config.yaml
n_layer: 8
d_model: 160
n_head: 2
n_kv_head: 1
head_dim: 64
d_mlp: 448
vocab_size: 8192
activation: "swiglu"
norm: "rmsnorm"
norm_place: "pre"
norm_eps: 1e-05
positions: "rope"
rope_base: 2490.0
rope_fraction: 1.0
qk_norm: false
attn_scale: 0.125
bias: "qkv"
tie_embeddings: true
parallel_block: false
init: "trunc"
init_std_qkv: 0.0369
init_std_o: 0.0
init_std_up: 0.0369
init_std_down: 0.0
optimizer: "muon_variant"
lr: 0.00954
beta1: 0.93
weight_decay: 0.0071
lr_head: 0.00626
grad_clip: 1.0
warmup_steps: 200
schedule: "wsd"
decay_fraction: 0.718
decay_shape: "linear"
final_lr_fraction: 0.0
batch_tokens: 16384
seq_len: 128
doc_mask: true
train_tokens: 121600000
steps: 7422
dataset: "wikipedia_en"
MLP neurons of a small language model. Each row is named by its layer, matrix (gate and up: input weights) and neuron, and shows model dimensions 0-159. Each number is 500 + 50 x the weight over its row's rms, rounded and kept within 0 to 999. Numbers have three digits each. A neuron's up and down rows have the sign that makes its largest values positive.
A block is one neuron, or neurons of one layer that tend to fire together. After each block is what it responds to, as a language model described it from the Wikipedia text at the highest values.

L2.gate22:556438577527472527556492543451455541527559438455422525461501438397480489407482516627487385484507502551518498442399522531560551501466476510577584548499600451519523495474481516550382478498422496483463506580462497479512487567503441518517407559445523565512587437420559482496542497513506466451412545458474485516434464530448509507462430514418532551402461500572493469503486524562613582518504575538438551480496531609508540398523470462531449484515499550519430458565499486435567496488577471
L2.up22:439578588556454538538493587480556487513429427542531506445539505540464499486530530501518500429418473614507485440498443530515469438532483418458549508483605535500486521515531506435469600472423512483477537595431536499481480417551604506478579568486484444564467446405534445446523514522433402530485606441504576461509478449525530504499481576434447514446459471486517409570467500464463595522466449481602514531470505589437564441473393502551562507536523498531472553427453519411515513560464559
L2.gate73:473567591484447470521435556532532459478583423395530434471372461500603470526454559494491488512378561482550478575574468477492436480477474549517546439613523515545402544517561408561510504518530472535623495501535486448461449477471457585466491513548474486483481456448522484411470594510438502451444473429470448466437526495364524459432531623491469487421510492432433553569498494556579569546590563490568490503508511508542463460495583517480482466451501493443529510496512489463523512526507504
L2.up73:479495473457455430437496534517551616507560476431441491563516480528478468450454571593506464446513537496486427541526442526416436497492598458490517460464444546516403624488463505472395564547530553431518582470486423449465458535451439554491449448464536462550546486489478521468521552488503497497519467502521439510489515401474553552378563493504515471405398490471594534445513501515530411374397493529495515487520446456564511532521559489462519492435450498496541592569591458455455548599447492
L2.gate111:451543541509426590581567640556524533480521432539465451550460462421527492457534539456523584525473483478491465492461566540580563514550511479428478413589578487526423469418528558496529461494497495498457549452415497497492534543581573518503424621523524518487525485482483491439542591558542617588496575525441510462469511520499466445558465488560539499497551472548525505474532504446461474500417471567464487458486469469503503478532551531456468406506498493567455449402445502541450423605345482
L2.up111:535521502497461439519514478452551483527448502468621386481513485493573490594465473547492518440503520505529445408458593480517559515505550539464534440469502477439532546624472484476477424493599427513485389522470473497534506614600462544539427469528453435504497468488458537556457536548496536553573454573485506450476514466608536460537482418524539514379581457493403608538556485545466473484469512480506546509415605514503565494515472406574500506511508506485612499435524411406484488491489507
L2.gate120:357437487482558532451531473477532456576475490425515485547454539504498488472519483567525549418467490395424495557488475449531466377474405495545473502533521446518503459472538584471479523426553567493507505458434534555461523467407488445490530627556542424505453490460401465540459579522478529519444619380389441489493529504526433490467526550481472472491526482622509510469526521539512463538505515583454458490549462571580391425496530467532502556513484521473540555390484489546484473440551440
L2.up120:566603443464443485468540518439501550486529445528501444541456556595474537498503539510483509426448533460566532506506547517456545453418532479551447436453464511507460533415593472502578398554497436433470501537438497437418497538484480498500560591489512527531487510412494467635496528607562562539542518503368521451429516524531483420519553594530538462437537468537488491472509614593483459456516519417561527466412538476498443468534487485468436493427541504470497547424516530427399494525420421
L2.gate148:515468509588481544471444473477540643490412386410445499458535533552433460485539374545586548539521466513497474437505486530580444585538523435563415447530532519539486417469513610515476567529454596526513531484544456568524513399519438534504464553509471450550424513431403429417528467563452483465552546486488480491595491449514506499549454467464505560519505569550418454541540477461494460505427519529506553617528375533520523475424518499516488537524589551475493493469536499477513456459495520
L2.up148:492418516489517511515477491480467641501471493528466471456515537493449502501451452451448409541489517532500479465466510510526435539502393449546560487541576442529617432451527506562508392498558405505485498506507443442589476437517428500511582573620446569428489529475544380528451448519491410441449537576468506458632526494548479463449397452425523551498575512513490504523479547568580401535486462463514586528530477493536513482464493517571455545447528411443518471456462458527545553516449443
L2.gate179:445522471481492461512573554463561588474454549435534475486553538529459476535426486481560548545555488570454509507563539499505498536537401508548499494565488534532477436519539616594532509575532522486506457515425412498532528462460489570518558530472450513505541480516464395502438518468465554500495491545465514535594435562462600539413528389510526547486488460438560420506514463494494356508405537510582557487404555482455521436501550516420524522530329406505451532455477507499520516560566419
L2.up179:488478538410560480490481469465537449567475544462440554498499544438410438435557422541564545492529465515481436464534501481534483549562514547516565569464489454577544500489462606591438484535574519574523580511588468462438478443519466625412490432541528498577451566517530530424430599554492533477480482476576430537572516581497488461558437520434502530532498516499506519499487590491592476554496476553532508438519521510544421435431502478487442566508442571382589397446522523417463487489486514
L2.gate223:465519519512487530517504536453449550463390439364525465517511531556520531472506444498398554494535478528537487544562430545461487494471470503461513470483538470545470470481519550447527478499490622489475463481495554602412518500519391550494454455493532505485546552524468428525525508546510483494519442404387400492583596576446530477550450538516511563470522476413560514547531535606413501477585533549552511439490472491524462473550548473624453638518497553433547492475463560521394477528429403
L2.up223:476471495499491492535439447493534512505462469536470407520517484394499625435452483530512508378536439530457538605441462477528499578418445551589565551525441550486488538566368544482463455510511396513530442491487451463506430481527589438402485572540456421478455452484513502384555577521555429510509569570535484462503496512470430477465493486431434481552484510538500585508460394477446557435494489577526533479506465462551457488554439455480458486547589522429497522551492484456421457454479584
L2.gate303:450489468418550402571522446531472449513487491432510500490471502438471579536512466553533493512480462504533530480433527507408462503468479447530567559560491579522505602407508497445468438488578431490526546517600484488502492489621569541465551442487361542498485552547460562492520478440514581388567486545501509485488441488471511539563427547458588638580463540490491534460506467424480519576500558486594509561477492589540484430467499503606542553504562390564497507471527488483491431511466418
L2.up303:523566466529365452484562566489491570593424593511525482553505528507487564482516493478467506487470461460443497418412480436435461512495461464501497486505521411501461479409502485456503522477426517515502565527491523419496527446454457546563512427497580478476470507551579464433551553530589556465464560476405561540470506444499600450572513576485571547548503519493520555474454510443497547593476521530616527542435465477434496491653542532492518488520559419419586543502528422418547390491516464
Description: Possessive "s" after an apostrophe and third-person pronouns (her, she, His, It) that refer back to an earlier entity, e.g. Parma's, during her voyage, His work.

L4.gate428:498483527550536457543604565571454569528464531531525460451427512457428541452559532467529417502494414372479464439407558516537522506519499453522429443499496503401515460451607490522517501568511481541501470415493477516514536589461494634502518510529460558496486457521507599547645460539439496529532481508448504531473471520488387458525426485533543567526452559416500590485419491523600480541408557518542500485596490508475486543543582520480476436557518473471479481543481432599495426503476574
L4.up428:507561575522564481497542535574448507497484592514570496384528521507450488508488492511476512501424484467376588500565531608485546436516466479452495404452479539441530451540489495577483474559570444550473414468460534521364483531457531565425478535513522535405521514418534510589600497540527469458549424492510451495479563505508471483504419366539472546515505469418516570468515473571542417549529622463557481553515459542557465515442537489498457446469469343481500466509545484536495494460504474
Description: Digit pieces right after a thousands comma in large numbers like vote counts, incomes and populations (6,47|8; 66,47|7), plus table bars and decimal points.

L4.gate383:444488602509570528496484480527466449439432445390503473495511443529484568426408510534431562598504400461574490501503444564426470492429422522547394404529586368508478448517523591564540549503550509523510541507476517525527455415490539552553467548465409500507463511559536502458539490424615566509453486545471451451547490486520523477494462564428462476521467409431495481525564426454536466564476457505552502575509516471601486460520485502521560567472481488479545521469562585453442545576433473
L4.up383:500468460446544465594438499536391574489437517511437456526462486482550467523443462537447659573580448501414559510474490542409505502435489512491445465503548480412511461478476503463501537530443562470461554524517458546493446401518574513623459579491486557419483499490540526501439513491443513467495520544482461479575453550495528497503441523410493454554413509573511611500488490405539400521436584620518593537492479408467519524501547432505470534485494526509517399523554549439426468553491522
Description: Possessive words in biographies and plot text, mainly his and her before a noun, plus the apostrophe in 's, as in her degree, his father, the station's.

L2.gate21:517529462466479509540527489546409532506510545457439416487532498465382432417534543546471499569450545530577555498561546569428616504474523478438428533480453542466483452466552546510539534461565444481442370455474540563513466540603556418417471491539484540459406455510443510476531504422441478560550581551489513545543414559461526505555440405496525502543513534498487485412445488540623627531450511497574527473433493433498555518400477525479530524466535554415564430504495493495519471510489538
L2.up21:485563418410509499416491540501508456509512443509593447514513467500452484580485495519479508519539510471463462453476491395448472424520503463526413429533488501473488502485472442557573461468506489456473515574443460607449545566461438489498452537536540552555524447527488534472431499467535479460513499577551463521496495475416430543617506492514576485436456536498615569557519506357433450576477596513566590514435562536513576510519454461658555570408556546490457524532535539524571501560450539
L2.gate64:524495501529459492469564535563488526521486569433555469488515594486452468538464533465624383552530521512514480499591524488425403429496409521465476540487514568413569495480541502573529494443510492473509460506487405445444452497493621578452428473620584487590511413521509434443528491544391452422466455493479543454479575446446423467539430420493472502502480547558441485474398591450521464504539557562500481482506531508561405537490431429434458523463558495504531476568517508566532479483540507
L2.up64:482456501490495433590507586506581483569421447410484470519517543435427433580489417500547483439552533463476491539562539537455474369591520489489458443477496526449438529574511491576408538511587445449465524541525472479418483603535526582573519450553534533503487457464554455483536577512527406549542470460479574445472496517492509503596514451493456558532623496445513472459423477458569463531475559542529496486504520546550418519552391535536416472427554490486489546489462562452519466568505603
L2.gate125:560500507548538532458473532592374390442589498539428357463522525489502468514405485464540467495474550507459535550487524593524569525469447469573606543611588563599533520499504502551546479533431543520489540485479483515486445571550507533533500483566544463562491529537600506426472550515535527516429454448465455445506606488561434389544484481579427419509440498519466525526506439482485474547456499440554460583458570472584434467525536477462429475483524435478498456566484484479477457439472473
L2.up125:516485506491452516497541538490473587511436562574443522502528536529505511521442562526467538560528601519554559475457457489371552526493528493502467393510532591490550474429466557489532536393509462533512521530517495460527509601545419505578505462562511501559513574550557485515591403516517467461590516524515515573448388502542496475530397383472550489505494415438515465556506457424511528479485438555505547493364506557434505532550478382497521512432395502429521556533515538598572474488552501
L2.gate176:590557574445575389492570531439536541526458501555506437507550460469472543509482457501660436514483497474449520454469585518474376551516577527504501452539536474523521555447479565460412490403380411463425514511542483450532477428489449509530459547532430551519456468560522456501548484433515556527531433494401381535464462494503496613576424521520541513505493634470497499483508480518581538527477524523526518494489473479480473543469494531387511500528524448543506479513469461400489435426579508
L2.up176:530564471588466380460469550478414546383508504540507482464548483488479517506516468412475510491525434527506450565504517440523477448472488453485500606469480474497523529456484514493540515531483479511446508455339427444452448544458503411424604582481371536475461473516503513507493466530570460514485449531487439453456637510591492416503428525529456522514554495461502487588428517546475469497447531490520568523442504530543448477443514473516440492548408401355543471492521451506512588530533397
L2.gate244:549500412499461535553612504496461524484595541491449452510450436459422488505497381496467505501563459476535486433546539497507477509508471496562508529491628482444419471536481622597479461565488403503503568453511478470511469552517422433477483551557508427601516573544512520449502589460492505514511532568551581479565529565472480427511502540583554458517421501503530543442438534450474390413486590478518504487471438537533441516556380479510529549453543445524504446510477448413592492454596510
L2.up244:524480436469474471543569470485496533469554617513555480455542506544453458505533528443413489567527492509528465496449471609564566537483577493446408567484508530397471582506472556504462512535527367538437393466547439502475626527531452498462473539484460499437491513480492533538483618504505330442562543490459505483593523499501500469477473509548472543551502479489456472524478530426457491527480464526554587556496534561545433484508443480489588462525519501592557514447446463505594369558563555
L2.gate315:588411514483512517516518564599547509514466489453442466495512524556449339543457470451519485592503583481612510454488572564532536528435462511452554540571569541504492470544513513529502530460595473463530393413474540563436600456431401552434470442597449476482535534556469536462467493532484439482394463449573572476575518440450511556491509560490544565521483508460486415487509499450559468506508439477494503414481469493502454508492473550383514435413490532492489465430562529486553499456447563
L2.up315:552426517504407457465531522449530445580467439496447493439449420540382454436474510471483568444525445567533462578467520562487397567459424516472503465598513558471466506489494487481564400458451494496522459456553499554415431440582516616511512458565498455587538548495521409390444537505553520529433425541508586542530508477394474545495431445512501453497495550520540532501527404514492473553532512509390488470500551516422517527409442438489513566534514564551451464455455496478480584487498439
L2.gate332:507516524490511437508490584489614320463459489438532442428521520503511505533527516505492528504503487526535500585558500536530435556459537492449469340524451502525527525497514495427525416575480516558507584524533447446431457531512533557427475496507503547553433465461509532525549423490466456507659432482412528574508449551487519480612432505434503378458508545531506479444473582585477462488457457390489483523446472517437496552466496481566492505480498515586476525405526562544519532423558496
L2.up332:521500543392457521479629524410504485474467514537455461507575531493478396546573513649420508408475590514487457562500490487426483391462479515522533453465548503549435476395476515492504532614505511503452485544528520529471472578527541535526506493413538447472466569406464512491416478427489455515564518536575510516533508552432395530505486527471413468490450484519544526497517418477480595468555570581498471496522503492508454440497432483469481483452464545483478656568458604430489521530496539
L2.gate394:542497574520492443511475567506364477494538579492421508441541461443515514504471478458453446537515539560458537472430500406490493481486531603453556435562590481470567483454477400505466496557444531445480465519494430473499558509449531436469504475531506468559508511401525518498586530548471429567501473521438581550531517568458438508525528486424514546502542446453572512464464449545505460399485462426365441591504423438592530608476549570454526412471502514514453544486467482583522438571589464
L2.up394:543532581562485499521523538483514454560381454515571503527553575532539523560476454552529554520565573495525468420508427479539431467568513521470520532442527485501480418506468522475525464480389426488578547505494463550559480555493457610468507481483537492429517531400557465520500494512370453544500425473529518464511533578487509533614460427596480585503552414497507500544507419524440395531479497526494474458552589496467431529418485585463490523520458417614566467511488603597469488560534520
Description: Mainly infinitive "to" after verbs like seem, try, forced her, plus "after" (soon after); also digit groups after a thousands comma (6,478; 1,249).

L5.gate30:578526575432554488472567393502534446489467539555519459523511570548528494557461500535541492468575542567378450529484536497490526431505547550637512568539520529543487473476510562469459433430490578419464427506369482535488515504569517449509566543563489486532536505417491549554557507549472560501540584528447494520495482377549484475520564556523483410499546537526491485468494458461535512377448442450571443536491517539389577466514502388492489525515514504421563516537551413494564415544541531
L5.up30:507560584454541576404468537603535509516499534546516480588467480436514440568416514471544425527534469449573472435528519490448371504512518490548504558548526535491521552423526580484487478481504485448513569488592405440445503519573518546531512517487540420417578507462518577483557530511441430517566486574527463544519502531505548406506449530493528499506477540472482542548598553541472550372517506495554354574497407558472499478493463550517372466531569557453595533447494499469514491536548474
L5.gate31:514574505487522570440466526414417468572481453488447564483488585514492459584523483524499503475469426439427628486550434454562475503525545555555460521505507439554535532478448508575476472449477516546492504569439544468509532535456526632527437485537382508481410618483486574492520492445520554539530475520433411482609524513474549511480430535427471592542452536477479519450545429382489532525600547513480428457523420489459435504556586462418558475581457546496540500516537516501440457469558505
L5.up31:488478496517482551535496506567478569508451489618522445436406506522556363540559469457421531552441366567457491469502472572475493372439527452541464481540525435427459516403524456538532525556435488530479476484532472475446455544489468504538592510505409342421495517553490517399449538508429461547488571515490573413496525470598445457448491559501542487516528519515494563547542541528572521427520514552430549496498542515502550511542486494503524461550434541572505560479490523582414522524495418
L5.gate49:536542482591508440505524481550430524501540549600429487501558489571387499479480504530520460518381523490540502530476475485591472500460465547590495589542411452540541492555382485438562480465564453476419448486403459428467461560466568509479440506483422442427574534526498501397565522486477521502526478541550447451525442444488558465495531529427525490628543390517352521442589498504508519525517489397498465484425494466533599511531450474486613518487503492539460507498525513519481514466450531
L5.up49:484487556441420460561558539557590510537491539481471478474539471456448494481496520441533575607490544533435480475428597463476465451578377490544431506515433392475456468521421468553499492456472493581470426545582507533375509545484547474607513534476428482365539493539578551565519471530556438469446507502486493486533496437464456461526537531470563530524491521495366511510426536410494519530540507522605434550488554481479519484485561459542544471539471521467472561516391518572558553494444421
L5.gate168:507498488502494480573475492454484454508444500479515485479473544559464553518475571544537347426484402514611574477443478511504467476584516420445473483530496557491550514456447523532501551499436478496516475468468438506491651486561516480555525513540462422563586564508431471451522613521498570537480477507533452438496478556537509431532491589452487509507480532480462479508528504582549459355519536483534452513436588516525433542529454497474499434489458566444533586400620640448429501508495430
L5.up168:504520438541463514454562425474465559500495416526429523540505514475530416449501500475514613542522513561524451539581478401550520518447593393535530491453544401499417548504468596467457433493526466411469551485477439409464527509456435470541516558430519492460484517478508472488472458528464444495421479458447607561579472455452449474430394568534468553495490505576485453590624557491488464464559388415521461483529494550565563527518571530448509453511489512503524541537531529553523382534445476
L5.gate195:509557443575544507492431499530533537491498573506573505514549412457480428478462392559510510480431503439573460474498531445488528450452561412514474529537505529453469429474579521378432497464531515530491476514438375477388413511538550510545439520563543516500526510430534544545502495480537486481514545521506491472434575541520495501456511523426605439558433533436528445527593502412574515428500556444472496427495514382494595588537499512458561440484522609522517508568518464509393587481525441
L5.up195:623554536472522578442517534467568443405492530460471508478525495475499449458553491437522416513427453527519508565508554392458390493464547470556444441540548532447520508532560501456517546523478582514409465514417504452431536519492525439523437464499565502475559478374524493406515512601550517483498471516426535578485575511500477441592465525446470418388584576510484511569447494521425515413564447524451408488462475474425575560441541459448449515545539550452484520523523512563493570533546512
L5.gate269:502513417482565545529576538486491471491500472468454485464420422566551345347459577497574547444542539481520526507422501484460487544512457471559427354545516474407568507489495486600499447551529497495476489466500538550606593540393611464404486532462443450529551548425468473435514472509500447486478489472412483566546440489514508440505536438520474505460463449467484529518550495583508575549507464516486506509494554494497513567445528598456483557496510413428495491491503432469460484496450588
L5.up269:494517471516469435543580518535517434534460465550502496439442428479484531498498462470503500526565636469472503511465582460518476442521515612550442431431484468433524418439459439534544448537441461468474482430564528505628529533416583551484445479456529464542448553459499553516469544592525438527575543433397452574574419485424545451464573483538434475609522530577581539484511499513473439455494520463465540532435441530499471580470442539611443495513582458441494492420427494503468503529463522
L5.gate277:508416401592583442484529460507539485518431464517473402481524574547533511470482516578531457581543454494453537579492504506592500538576545485442502524496545494554514492493535464434426501531461489551493478448473526499488442572529452497478466633464513443529384484484521440565559574470391525586586434587551518458567468540505413451604491536542568462508542560541489549421484469511526432489466560555473585508382514531456504482519522572487478587541523548454402517522533517415513440500557510
L5.up277:523474398484485444472438572340466483496430607514569466453554517446579456458489492448397490512512511456513507443602503543570486489486457534484446532512479542385442592414440557494495444526427457461417542483469494570528511507529414482424493455511542482454486444456444474427493507488468551567502501463473495444454493512402495469499458522569537506444549540642591539491422489485541523483561562559469474537571501541477505500466549499429348544514506562472519504447526469534464538580520463
L5.gate278:450478518465472467558505632518516506475490482483554468547540524434477592442572527620413569517524425492539442513567459471591436467554442511495516544594451518556529545414503519561538537499558538394560546501488481512449608528465564462586609483501487425539444459453503493483399537582518523465453472413576391509441453459452486484572551512538568482497582490516485503457513491519522496492503513581494533421513401487489434545507559490528580450497472462514575551484537478409469494477556409
L5.up278:444465569468504473539504601532491518477528589567533502419490532468555548468583498479433566454577419396541614520535478556563473436521518513457515440518434622443509579464432479532473477520495564489453462507555496532520509584525494466538634582455556559599509486536547496430423528548483582531563478547566485474462451503536540568465490553530614512454519518596508483506499621445560477528527547473495568482472497448536449503507536510556585524502493495570422493427537528462504505399448540
Description: Tokens that start a new clause or sentence about an article's subject after its opening definition, e.g. who, It, also, eventually.